Weights of a small transformer language model.
Architecture: learned positions, biases.
MLP neurons of a small language model. Each row is named by its layer, matrix (up: input weights) and neuron, and shows model dimensions 0-95. Each number is 500 + 40 x the weight over its row's rms, rounded and kept within 0 to 999. Numbers have three digits each.
After each neuron's rows, "fires after" lists the tokens most often just before its 100 highest values on Wikipedia text that the model never trained on.

L4.up290:515486475506495576502467495478509399555434530537488439452515471520449569505496501486411552504465528515486464565517430559535473490518473441495452492435412500515479463473547468495571457550504505447547510492546444478473548604473553544583422505473529452471511474502407474530480562427497452530
fires after: "S", " S", "G", "A", " Z", "C"

L4.up814:467540431502494431539406438512494533509408526522524479519517481533523518579413452503453553444470593464452521496509475538489542464466501502488490480494482524500515468452453488473447481419508566510462490491485554491511547547548564512552467494555556526567484485428529516536471510538546449471
fires after: "1", "2", "%", "5", " number", "7"

L4.up711:503511462528500576564484449540419520560483456570515435519514487543453425561493557467439652478484541481530484578497492496536519478502485506528520484438515534517506435517467523525521488491495508517477491468501524400460528494496518531532454441454521534513514505547482544565442449526525478460
fires after: "6", "2", "8", "1", "5", "0"

L4.up710:553524470463471460483574470470488472516538393516553540392498541499505533521539463476493474497581523507527517485465550569539490532501488513515489496509464530544527535511510491464453596463509492554427508548468538506491415490446486491395488448586547565510491539525474491540553401481581510493
fires after: "\n"

L4.up186:559511505478543480541510435537520540466466489533524516481536459475477590523482516536525482578462514526554571469512492486506462429599516491481516517499524528522523504505473441496434595571511479542488549512563537485518424472508529512537470453500511500533525489555575443450469530492469479498
fires after: " in", " the", " a", " an", ",", " is"

L2.up54:448581497431458504496559546497561492493470528526566567535481467540549537500530490501477542568459492458476471514541551570476563465540501468513568543564571519425476523589459462530494522511510525479474416420565513534462489398561483479474573439501473521490523520517486551533529526474482510501
fires after: "\n", " \"", " (", "==", "==="

L4.up241:522542448441511422508603507564517530545479486383539584528496528482542534465532478522539490505446486445486545378500598529498469539514532507560545477509533519484450515585497445483507519537486441551575432473540476484465502437446539437425466489531509518480466557508564470570481477443537591494
fires after: "-", "\n", " (", "–", "==="

L4.up798:515482490454482481461607532561516470465509510463519544527488532512486536409496496489479489517411481511523517476558585515518528512425421482601517527479499512520511523542491422525435487488529522568533474429506507543509454400491474475427566455493429501508544493494517449482562543448479543469
fires after: " (", " ", " \""

L4.up634:499437486472446502515473525506600481409461492439510513470574459581495448446531472518439579587484460542558476608538467507510450543499493486524538525462511454530552537528553532582451527462517543543555438466474538527536447510598454483472463493476518527512507491514477490553504500559484507505
fires after: " S", " in", "S", " K", " sp"

L4.up293:511575432449542538531551568494525481520471527455539540494481415468554526514495460474498488458509543498537498470451516532480377397433524529434551499463497526498438537575537437556493471510536494525505454515547478418593501446575569484459556502517512525523523530525516497500500459497471513482
fires after: " (", " \"", ".", "=="

L4.up913:403552476499501558497513543444497443480458513500454501515506559590450450428443536521473496509508536455450479447541551529494467520484475453450520559487489532424523527468512489461520461485521534492551474554482517450464451522534525490509479516552433422462557560509501532492566613547429439463
fires after: " sp", " F", " W", " w", " f"

L4.up445:491506414463521464569449483468477475518559444510512416521447490520490491493508512426477587429498606515503579520491544493431512517491531478493513439496537492532543531491554460495477601460532525519403474496462542533462530523573530463503532481558391477512437536525511417553471561503500530497
fires after: ",", ".", ":", "\n", " Sec"

L4.up547:535583579526533463502487492526492559556489452489468479466481533474472501545539505466466485488457436517526449495523491501484562546505517506494545506498467541484568566468464466552479561455482488470546558467516518459492485489527541569585446539532503542541539472521483451522446514526501488562
fires after: " the", " a", " and", " there", "re", " was"

L4.up177:489541470479476565536475503510520444456491502428466486489527590505430507537499502504481485465417545387483494461532574485511472411482441565539492537515499543506544476490508507485442509441519508574503465569487535581514483558514511476492484510550491504515492578527482453514528460504498459480
fires after: " w", " f", " sp", " me", " b", " re"

L4.up922:496543461490501522558525493457563508467474527490499534543535518533503522521548442542412437511413506503506488537520458540520454550545501433505590414542392496494555495527464492491544485448540406565537545482455457523547483522449482588518537571524522487557439610471544481525500525447492506462
fires after: " S", "S", " s", " D", " Un"

L2.up445:491547456461500517470580486480476457542515461488494523451448486503512457476492497451452562504377525415542540566560497524467468507507497547568550503523503472429495447552516432486551520467594466518504441464470488544516559489572455512440524456586512486535567478531466483496518523532438533555
fires after: "\n", " |", "|", "==", "S", " G"

L4.up381:463457446495518503451508523458456485465452460468480514449521491502470485484475509510476517473493508524491558529469570526481524569427481525604474497537477489510490524478512497424535513453451465496493461440441473505483538492529571535456403524502540501489530569508526498436487439486545444488
fires after: "\n", " P", " of"

L4.up1004:473447569491507488596443464578506491474489442535488512517458460502497450507449504537511494533552494513443543459473468528512470523490515469537463519468521478463502514572482463390519496480481463470447526466482505434422575468491555574491545489519516454495492489559461442501448447394445451494
fires after: "1", "ail", "ir", "or", "n", "i"

L4.up187:532467453467479521455482564513526470472460455520531444439525507503458518482580498495471548493493446464564498524545507502469496492450481535477510494521461448465430442501470444571459495502505486472530564567499490502494563542548513433547493474491555459473510534482564594516531558547551582540
fires after: " F", "P", "A", " G", " P", "S"

L4.up118:520482525464533490510515480478519450558436457521500483485513501510491545486493466558435601492552521509473478512408508420513524517471501416615463520503488521470553498484430525535526469486446534522544449476492553462464480473558521541458450506508504487480475528472453498558396561458487477604
fires after: " was", " served", " as", " a", " bec", " became"

L4.up297:510482489542498522501481498564563522440542465508500471514527518505517455521500473559441540481442552460439562503479518576513545492508550473573518598468405470481520510503518489542482551543530530547538478441593478508489485504486518527574469539503428471531497580521467532559489612490536481516
fires after: " S", " W", "S", " K", " |"